Weights of a small transformer language model.
Size: width 704, 6 heads of 64 (1 for keys and values), MLP 2816 GELU.
MLP neurons of a small language model. Each row is named by its layer, matrix (up: input weights) and neuron, and shows model dimensions 0-95. Each number is 50 + 10 x the weight over its row's rms, rounded and kept within 0 to 99.
A block is one neuron, or neurons of one layer that tend to fire together. After each block is what it responds to, as a language model described it from the Wikipedia text at the highest values.

L5.up1120:61 58 46 56 49 57 44 43 41 42 50 51 30 52 34 53 44 62 43 53 43 63 52 48 49 60 70 61 35 58 48 63 47 52 48 44 31 42 45 30 40 57 42 53 51 49 57 59 51 49 57 47 52 25 68 62 42 52 58 39 61 38 54 64 63 43 47 40 36 65 35 33 65 39 45 39 55 37 41 53 52 35 49 49 55 34 40 58 44 52 39 38 35 49 36 53
L5.up1380:57 43 58 68 51 52 53 48 54 37 55 22 46 55 51 66 61 63 49 45 51 75 63 53 59 65 54 40 50 62 42 55 57 34 75 37 53 63 50 48 47 69 56 51 62 52 49 65 40 56 41 44 64 37 57 52 49 46 38 55 41 40 40 47 53 55 47 27 48 34 54 63 44 22 56 48 54 38 55 43 48 48 72 35 51 39 35 58 58 50 49 32 60 90 51 50
L5.up1671:43 44 30 54 40 48 60 62 26 59 66 50 33 67 51 36 45 42 47 51 60 65 49 39 40 73 39 40 53 57 54 50 49 35 36 52 29 41 51 52 43 60 43 63 61 41 56 26 38 62 45 40 46 59 46 51 39 44 60 54 70 40 35 73 62 50 76 52 72 48 48 54 48 37 42 62 53 35 48 39 62 59 51 38 62 36 56 50 65 57 45 55 44 57 55 73
L5.up1774:67 52 60 67 39 45 54 51 52 44 43 38 36 37 36 60 47 64 50 39 54 60 48 38 49 55 51 49 50 40 64 38 44 59 65 39 47 54 56 50 44 37 31 47 47 50 48 49 44 54 56 42 36 52 48 35 53 59 64 47 49 50 44 57 65 56 42 35 42 41 49 61 48 50 47 36 61 36 57 46 45 34 65 39 61 49 36 39 53 42 53 61 64 45 55 54
L5.up1861:45 54 46 55 61 55 52 43 60 35 59 47 50 56 58 74 43 51 67 35 45 50 60 48 58 43 38 54 51 47 41 56 51 47 37 55 45 52 53 52 57 52 46 38 56 57 64 58 34 48 58 43 47 56 43 46 64 32 57 57 50 53 36 39 64 40 55 64 54 58 37 39 61 34 58 47 35 48 54 51 42 39 58 19 55 39 47 40 60 65 57 36 47 60 60 50
L5.up2552:47 37 39 46 52 47 41 47 37 35 52 40 46 44 62 45 45 66 34 63 31 51 57 46 53 34 56 60 71 60 72 58 50 47 43 43 50 50 46 53 56 49 70 32 36 34 40 63 48 54 40 52 37 46 51 53 58 50 42 44 47 42 53 55 63 37 59 28 54 48 35 58 56 58 38 39 61 51 52 44 42 46 50 48 52 60 36 53 38 52 50 45 31 48 55 40
L5.up2620:69 54 65 44 56 47 42 51 44 49 52 32 41 52 47 53 61 61 43 57 53 75 52 55 34 60 47 53 55 51 65 66 26 50 50 50 60 53 49 39 62 53 47 52 30 57 51 46 37 51 64 54 35 40 53 52 37 80 35 30 62 43 58 29 64 52 63 49 53 38 55 47 58 63 54 32 60 45 54 58 40 66 37 58 47 46 43 27 48 44 47 49 53 51 28 42
L5.up2683:40 46 61 51 41 61 71 47 54 43 48 39 51 47 52 47 69 45 64 23 57 40 53 54 42 49 48 29 62 47 31 45 53 36 47 45 41 68 55 44 39 34 49 50 45 45 60 54 50 70 49 54 49 59 56 54 23 63 71 42 35 35 49 60 71 58 45 31 44 55 51 60 54 50 71 44 56 44 55 58 35 39 55 46 50 53 40 58 73 46 47 47 61 50 57 48
Description: Infobox and table tokens

L4.up307:54 52 50 55 49 32 44 46 44 40 57 44 43 47 60 49 48 67 58 50 50 62 61 60 42 44 34 45 29 47 48 51 43 35 53 41 50 59 69 39 50 47 49 46 50 37 50 60 56 60 61 49 46 52 61 59 39 60 23 40 52 28 53 48 46 61 62 53 45 55 44 48 30 37 58 48 51 64 52 52 44 63 49 50 42 68 52 56 91 67 55 58 41 31 56 60
L4.up597:68 48 58 46 46 54 24 43 63 49 66 52 49 37 44 49 60 46 45 44 49 65 38 55 51 40 54 52 49 47 52 69 65 50 56 55 29 49 56 76 41 51 45 70 40 35 56 32 36 80 48 62 51 64 78 47 47 62 28 50 42 69 36 33 35 38 51 54 54 42 54 64 48 33 46 43 43 59 49 72 43 60 39 59 39 64 55 54 40 64 54 43 42 50 58 51
L4.up964:71 39 44 53 39 59 47 63 56 56 56 53 49 53 71 54 76 55 41 60 63 58 52 64 52 57 47 50 54 38 46 62 38 65 54 55 42 54 68 51 48 58 39 48 58 44 61 43 52 60 54 55 25 53 58 54 52 67 60 46 31 59 49 52 47 59 44 59 55 46 64 32 40 39 46 54 50 60 51 46 35 55 43 54 46 43 37 49 49 48 46 36 41 31 58 55
L4.up1129:61 47 72 52 60 43 52 49 61 29 48 53 58 61 58 49 50 54 35 41 60 58 38 38 49 34 33 36 60 60 45 58 38 69 60 41 33 49 54 79 47 59 52 53 53 41 53 57 43 50 39 56 54 36 67 41 35 43 37 64 49 45 41 54 64 35 39 62 67 57 52 57 47 49 51 49 53 61 43 72 42 32 51 44 50 41 35 67 58 43 39 54 47 34 71 48
L4.up1551:54 40 53 43 54 57 37 37 66 27 67 48 57 44 49 41 56 46 33 49 40 45 50 48 44 65 49 67 39 52 63 70 49 61 30 37 56 52 32 51 50 37 51 56 49 54 62 58 53 63 43 49 35 34 56 50 62 42 55 43 59 64 54 35 64 45 28 45 45 56 52 73 41 43 55 49 38 47 40 52 37 43 46 54 59 59 49 60 33 56 44 43 53 37 57 47
L4.up1664:69 43 53 63 56 44 50 47 54 56 75 55 81 53 48 54 45 58 62 29 47 53 40 71 55 59 64 51 58 56 57 44 53 60 58 45 41 57 48 53 52 45 50 48 49 58 45 46 58 67 48 47 46 60 51 31 50 38 43 44 45 43 63 54 50 29 51 54 45 65 48 27 70 37 49 49 69 50 25 63 59 50 50 50 57 46 58 53 58 66 55 56 51 42 43 50
L4.up2365:56 39 53 41 38 53 58 56 33 31 52 63 61 57 56 53 70 57 46 56 53 56 45 52 44 36 44 40 41 63 66 52 45 60 44 57 39 48 44 65 51 53 56 52 61 32 56 48 46 57 55 44 54 54 59 46 46 40 46 59 44 29 26 52 48 25 41 48 35 42 57 48 50 48 58 40 44 48 53 60 37 53 51 59 38 60 41 67 44 44 55 46 58 52 63 56
L4.up2548:68 29 61 50 42 52 32 48 56 36 44 55 35 57 59 54 55 64 47 49 60 65 52 57 71 43 70 48 42 45 52 55 34 64 35 71 48 50 51 27 55 62 44 50 38 48 49 63 41 73 58 52 53 46 57 58 56 41 58 53 33 56 49 71 76 48 59 58 43 49 69 47 50 49 52 52 63 48 43 57 53 62 56 57 47 49 36 48 48 50 60 51 64 64 64 44
Description: Physical description details

L4.up103:41 52 37 49 48 69 34 51 37 52 41 42 50 66 59 65 52 38 54 76 48 39 60 66 49 51 52 72 40 50 53 37 55 40 29 45 48 60 54 49 44 63 60 56 50 55 54 49 49 38 40 57 45 57 39 54 43 56 47 56 45 45 47 46 70 33 51 50 38 41 39 56 70 81 54 35 40 50 56 67 46 71 48 51 48 54 49 45 44 41 53 62 39 48 63 53
L4.up280:33 51 59 51 40 54 48 36 60 47 54 29 41 60 45 35 41 48 64 68 37 42 45 41 43 60 61 65 53 45 41 41 41 47 34 52 49 48 55 43 36 50 43 57 60 36 59 49 59 49 57 40 50 58 57 61 48 50 66 61 47 64 70 55 42 38 43 39 43 59 55 46 42 47 37 50 51 49 37 52 41 68 42 46 69 49 47 56 54 48 49 42 48 35 56 52
L4.up906:51 34 51 52 60 47 62 49 44 54 46 26 45 47 46 41 74 57 47 65 36 73 63 51 56 50 40 31 54 51 46 54 55 41 48 52 60 46 46 64 47 45 43 50 34 60 35 64 62 45 57 60 52 57 57 58 39 57 52 49 53 42 46 54 60 51 47 67 52 56 41 56 45 43 35 38 61 46 52 41 72 41 51 48 41 63 63 39 43 56 31 39 67 34 62 42
L4.up2332:53 51 30 51 43 40 62 45 50 51 49 61 53 53 47 48 47 49 49 37 50 39 52 57 36 46 49 52 34 47 72 40 51 47 44 32 55 62 43 62 42 63 63 65 47 44 54 68 49 53 50 55 62 45 47 52 46 65 42 60 51 55 47 46 62 69 48 38 49 25 59 63 69 57 49 42 45 54 38 40 46 59 19 63 53 47 46 57 43 78 58 52 45 60 42 49
L4.up2560:47 56 58 43 56 51 50 71 61 55 37 52 58 60 47 62 57 41 64 52 43 75 53 27 55 55 64 37 47 41 36 33 31 50 37 39 47 48 53 62 41 51 43 52 56 45 50 29 34 36 32 58 60 57 49 58 59 75 35 46 63 40 64 46 44 45 59 32 60 49 39 54 42 53 50 42 51 48 40 63 67 46 34 62 44 44 41 44 58 32 53 57 55 64 41 48
L4.up2666:49 64 62 39 38 61 39 41 47 40 41 37 54 60 32 62 61 34 49 67 38 58 59 61 48 60 39 62 47 62 37 49 51 71 67 55 54 59 51 49 40 50 59 60 57 35 44 46 63 56 55 65 39 60 55 47 38 58 60 50 62 50 41 37 43 59 44 50 57 68 37 44 42 60 59 38 57 41 49 48 68 52 58 64 54 48 56 36 69 55 71 45 62 70 41 33
L4.up2780:46 44 50 59 51 56 38 74 44 59 48 24 53 63 47 48 64 72 55 69 43 58 57 43 68 52 55 72 61 46 41 52 61 48 53 47 50 57 79 62 48 49 42 44 54 56 47 53 51 43 32 49 49 46 35 50 52 55 54 37 40 41 43 56 62 56 52 63 50 49 47 39 60 44 61 51 50 47 47 46 58 33 42 56 54 54 36 45 46 50 48 38 50 54 56 61
L4.up2814:56 34 44 40 56 59 42 52 54 60 45 51 53 66 50 56 60 52 39 51 68 59 47 50 41 50 76 43 29 49 47 48 47 29 52 55 46 66 38 48 58 45 62 44 63 40 72 25 42 39 46 36 52 52 61 48 45 57 54 63 43 53 44 61 64 52 58 58 53 54 47 34 43 36 56 51 70 64 41 54 47 45 46 52 61 46 50 42 46 66 40 53 49 38 45 47
Description: Formulaic Wikipedia boilerplate

L5.up58:50 48 48 55 40 60 32 61 62 49 41 49 37 61 50 45 43 46 58 49 41 54 47 58 46 47 55 56 58 53 44 48 37 32 56 48 56 44 56 47 36 46 48 33 59 81 55 40 35 53 58 58 35 52 46 39 64 39 40 40 52 47 51 42 51 57 40 59 59 52 58 48 29 45 39 52 37 61 61 49 39 56 51 57 79 45 55 39 49 39 55 38 56 47 55 46
L5.up325:52 43 36 40 47 39 53 38 57 41 48 64 40 59 56 64 51 57 49 48 53 56 58 40 45 37 51 52 60 39 51 54 51 43 55 45 43 50 62 64 42 61 46 64 43 47 45 50 28 56 56 51 55 42 36 50 56 55 37 43 45 57 52 50 68 43 69 45 54 55 63 35 61 59 46 46 53 58 45 39 45 56 49 40 41 53 56 45 59 55 40 62 54 52 49 42
L5.up428:44 48 45 56 54 36 25 51 67 48 27 50 41 39 39 44 45 45 54 55 28 52 46 69 57 55 54 57 59 62 44 66 68 53 54 60 55 43 52 36 62 60 44 49 54 33 58 26 38 34 49 53 53 49 51 40 56 53 66 53 39 68 45 34 42 48 55 47 36 57 60 63 39 36 41 38 33 49 58 53 53 56 53 40 60 56 49 44 60 53 45 35 50 57 51 53
L5.up522:52 64 54 44 29 40 48 40 48 59 44 42 45 42 34 42 35 59 50 52 54 46 46 56 41 39 57 62 53 75 52 53 28 47 62 65 55 42 54 78 59 50 35 56 44 47 29 50 41 61 48 59 45 42 45 47 50 56 29 50 54 40 37 49 54 58 59 51 63 61 33 54 46 45 48 42 52 65 44 55 39 55 52 40 59 45 51 55 56 75 38 58 53 57 47 46
L5.up530:44 45 48 65 64 59 39 40 72 46 55 51 46 48 59 29 41 60 49 49 47 52 48 51 50 44 35 38 58 65 43 52 43 45 70 58 42 42 37 51 46 48 41 67 53 29 66 47 55 63 42 69 52 46 45 63 52 48 56 51 67 42 50 59 60 60 64 55 45 53 59 38 62 56 43 60 49 47 51 46 46 33 35 37 87 46 49 48 44 55 67 47 54 36 51 41
L5.up679:51 49 57 34 45 46 29 60 54 36 56 53 27 50 63 51 35 34 42 48 45 38 44 31 46 67 44 64 43 61 39 46 51 51 60 53 49 37 47 58 45 71 49 35 50 59 59 49 46 54 62 57 54 62 39 48 43 54 30 44 37 37 45 47 51 69 23 45 42 52 49 40 52 55 46 56 54 40 51 51 66 50 60 67 46 52 44 61 69 52 49 41 28 47 61 38
L5.up1978:45 47 54 47 43 58 40 45 45 35 33 65 38 38 53 26 26 62 53 44 52 52 42 56 69 48 48 55 56 34 68 59 43 56 57 37 52 52 51 48 45 41 39 58 38 43 56 54 30 56 50 53 56 49 40 41 54 52 53 44 51 52 61 55 42 48 57 41 36 40 61 41 28 67 46 47 47 42 48 38 47 54 28 47 59 36 58 50 33 77 50 42 45 50 55 45
L5.up2480:66 53 44 46 51 59 32 46 54 41 45 55 35 68 47 60 46 35 34 55 72 66 56 44 46 52 55 59 64 46 55 57 61 56 59 55 54 43 68 50 49 44 49 57 48 58 54 67 51 37 48 59 48 43 46 45 47 31 53 52 57 46 24 60 69 41 44 65 61 61 35 62 29 49 59 53 40 64 58 44 53 50 47 39 53 44 60 42 52 58 29 61 44 53 63 42
Description: Word-initial B fragment

L3.up2502:35 60 53 53 48 41 34 61 46 47 43 39 44 49 63 40 41 33 59 51 51 50 49 57 36 71 55 60 45 52 49 49 47 51 48 38 64 71 52 53 54 42 29 45 39 52 46 51 43 39 59 35 44 45 50 71 35 38 27 40 46 47 55 48 47 39 45 76 54 63 50 49 41 25 40 45 41 47 45 50 35 41 56 47 52 45 44 36 45 53 41 43 58 49 45 58
Description: Word-initial letters B, A, G

L3.up2592:41 57 37 59 38 33 54 44 61 61 50 39 43 61 35 69 68 31 64 59 57 41 53 60 53 34 56 56 56 48 54 39 57 31 47 67 70 50 59 68 40 68 63 64 58 46 28 45 56 72 41 53 42 65 47 29 55 35 50 48 56 64 48 50 56 48 57 57 64 32 61 54 60 71 66 41 36 42 56 54 51 45 47 50 42 50 60 60 59 62 54 65 58 64 45 53
Description: Name fragments and list openers

L3.up659:41 55 61 43 67 40 16 47 40 36 52 41 47 45 70 50 62 55 60 41 60 60 36 61 72 59 33 52 34 45 50 62 58 49 53 45 56 58 39 54 52 49 55 32 60 50 76 56 38 71 37 43 57 62 51 48 46 41 31 47 60 56 37 40 49 41 36 47 47 42 48 48 33 41 50 64 47 45 42 56 53 54 66 55 52 39 58 65 58 52 63 41 51 50 52 31
Description: Ranges and measurement fragments

L4.up90:42 23 76 52 54 41 58 45 65 52 34 58 63 38 39 40 46 52 67 29 61 56 43 47 40 47 51 44 27 44 45 52 54 57 64 53 57 45 65 62 34 37 40 48 58 42 55 35 48 36 54 48 46 64 57 40 56 63 42 60 55 30 71 47 39 47 42 57 51 61 43 52 32 52 35 52 69 57 68 49 64 50 44 51 56 47 59 49 52 43 36 45 37 65 43 48
L4.up185:41 50 66 42 73 51 43 27 53 55 62 29 59 50 37 40 35 52 49 54 26 46 62 37 49 52 63 55 44 40 39 47 63 44 50 52 38 59 62 57 52 53 61 49 37 40 41 52 66 58 49 54 55 47 52 48 63 64 59 44 65 63 63 57 45 79 71 59 33 52 50 54 54 52 36 50 52 66 55 53 46 56 50 57 51 74 55 41 51 47 56 51 68 73 48 48
L4.up219:52 30 54 49 42 31 46 32 46 49 64 44 57 42 50 62 61 36 46 32 46 46 72 29 58 74 57 37 55 58 56 58 46 44 64 54 59 58 61 51 57 65 39 47 46 45 61 33 33 63 54 59 52 44 38 45 35 45 42 54 47 78 57 48 32 39 47 68 53 58 38 61 40 51 41 69 35 40 68 51 46 59 47 64 68 50 55 49 42 45 55 50 40 40 53 50
L4.up1211:53 54 60 54 65 62 55 44 54 49 38 71 45 33 49 55 55 55 60 45 57 57 46 41 52 58 53 42 69 58 48 43 53 44 29 41 41 39 30 51 62 42 46 64 50 38 48 47 59 46 33 45 48 40 54 52 59 39 50 42 72 35 30 55 53 39 31 29 57 28 44 41 32 64 65 53 45 42 51 35 52 54 45 75 54 28 64 45 37 58 46 62 60 41 61 58
L4.up1673:65 55 57 46 42 41 45 35 47 59 58 53 44 55 52 47 66 53 42 49 64 45 50 59 50 52 39 59 61 48 53 42 44 65 57 58 61 46 32 51 59 31 40 43 58 45 45 60 45 58 62 67 47 55 50 40 56 36 54 54 52 50 48 32 37 51 19 55 27 63 56 39 50 66 50 43 57 49 34 46 47 55 38 55 50 77 56 64 42 42 53 59 41 49 51 32
L4.up1918:48 39 68 47 48 49 60 42 45 57 66 65 59 49 67 58 50 59 47 62 45 52 42 46 56 54 48 52 68 55 66 64 44 55 47 36 52 48 66 37 55 32 50 37 54 55 59 47 78 33 26 68 48 35 63 58 50 44 48 46 53 48 63 54 43 52 34 70 56 71 60 47 48 35 57 40 49 58 57 66 54 42 45 43 48 50 48 53 41 52 41 29 62 42 21 43
L4.up2142:53 59 66 59 45 60 51 47 71 52 54 60 38 31 51 64 53 48 44 56 46 23 66 47 61 48 45 57 74 53 63 41 56 31 45 56 47 78 46 64 52 46 41 38 63 26 63 54 57 49 50 48 44 54 60 41 62 47 67 51 65 47 61 45 72 45 48 46 35 64 40 57 55 62 55 37 49 39 52 36 44 36 38 55 49 49 54 44 45 62 52 50 51 47 61 33
L4.up2155:46 31 45 50 43 45 30 49 50 51 39 54 54 46 65 50 55 55 48 45 68 41 38 50 65 45 51 50 59 43 52 42 48 58 54 47 52 42 53 63 53 41 44 55 52 47 45 37 46 67 59 54 52 37 43 59 53 44 57 42 19 59 50 46 33 19 31 38 36 47 36 45 31 48 67 72 54 32 49 42 37 40 45 56 54 33 50 54 46 59 53 44 49 50 66 50
Description: Initial C/Ch/B name pieces

L5.up152:30 42 45 41 43 45 53 61 20 25 54 37 38 46 55 37 54 35 49 47 56 59 77 66 57 42 59 44 50 49 64 56 35 55 54 54 59 54 55 52 51 41 69 36 50 38 58 60 51 41 51 47 52 47 48 44 45 48 38 41 35 42 56 49 64 56 61 42 31 61 46 24 53 43 44 40 46 56 57 56 48 52 48 59 43 59 60 68 39 40 59 52 53 49 55 50
L5.up247:38 54 38 32 57 38 57 56 39 48 53 75 48 37 39 43 70 52 47 52 57 58 50 60 48 67 46 55 51 50 62 42 42 63 52 50 60 61 62 68 58 52 53 52 52 42 43 63 39 44 50 47 52 50 65 28 52 60 48 71 52 47 48 60 52 39 57 37 49 48 66 39 65 62 44 63 38 60 34 50 63 39 61 61 59 39 54 59 41 65 60 40 50 51 66 38
L5.up385:45 30 53 45 45 52 38 50 51 50 53 70 51 66 62 66 53 39 45 59 49 57 55 52 54 77 50 42 58 42 57 48 45 50 56 55 44 50 61 73 49 40 42 38 59 32 55 38 42 38 61 42 52 38 77 71 43 38 45 59 38 45 38 60 51 52 49 35 49 78 53 58 39 54 52 41 44 45 37 52 55 52 42 41 62 60 56 47 54 45 40 55 68 49 55 65
L5.up1110:53 54 63 45 53 57 56 49 52 71 55 45 48 35 48 62 48 37 40 48 52 64 41 45 44 46 56 57 45 45 40 38 59 43 29 50 40 48 36 45 37 40 46 63 54 51 51 49 40 72 42 36 64 57 45 38 44 64 53 48 37 39 50 48 43 50 59 35 52 46 46 64 84 32 53 64 71 48 57 57 54 63 46 38 68 41 47 57 44 43 62 54 43 64 44 58
L5.up1384:50 45 49 58 39 52 43 49 49 46 71 35 49 40 57 51 58 41 40 41 61 59 41 49 42 62 38 66 55 71 39 58 53 52 49 59 48 34 32 42 30 50 56 47 55 54 48 37 48 48 45 57 49 66 52 50 46 50 44 28 45 54 75 46 45 35 60 34 49 59 52 55 65 43 46 41 52 55 49 46 64 57 53 39 56 39 43 41 45 44 56 52 53 57 78 58
L5.up1692:50 51 54 46 38 64 53 58 54 47 45 49 49 52 55 61 53 44 49 35 65 54 57 56 48 47 32 49 61 66 61 62 61 55 57 35 52 51 49 42 44 53 55 60 48 32 42 42 46 57 56 41 55 44 47 39 36 29 30 62 55 45 48 50 62 67 59 50 54 39 49 28 68 62 53 50 47 49 48 69 61 38 67 47 47 45 63 55 61 60 42 46 70 50 50 43
L5.up1874:63 57 54 50 43 53 49 43 65 61 70 39 50 31 59 35 42 54 46 53 35 59 51 48 53 61 51 44 48 57 45 61 49 36 50 39 39 50 47 58 41 46 51 53 35 36 53 71 39 59 41 57 60 51 51 54 55 49 54 55 48 44 42 48 46 47 54 41 60 31 60 66 59 43 33 25 35 52 60 54 51 60 74 50 49 56 59 57 56 33 47 51 53 36 46 44
L5.up2049:53 55 39 49 51 53 39 30 54 63 85 37 52 44 51 57 52 49 60 55 40 59 38 68 52 53 59 49 55 51 55 57 51 58 45 59 52 49 53 54 30 51 74 39 51 40 49 44 41 50 40 66 29 47 54 65 31 34 52 52 55 44 57 58 48 39 44 44 55 49 60 50 55 55 79 32 39 49 62 58 40 43 54 47 47 45 58 50 57 40 38 47 53 38 74 43
Description: Physical part and feature nouns

L3.up1999:48 60 45 70 38 38 73 47 51 51 55 46 54 50 52 44 67 39 51 49 51 51 54 42 39 34 47 42 53 40 71 56 53 65 70 77 57 55 49 56 47 46 53 50 53 38 45 57 60 49 36 46 55 40 51 56 42 36 60 66 56 40 31 39 65 43 49 35 50 53 48 29 37 60 43 47 56 51 38 39 52 44 58 54 42 60 48 38 32 64 27 53 56 39 62 49
Description: Paragraph-ending punctuation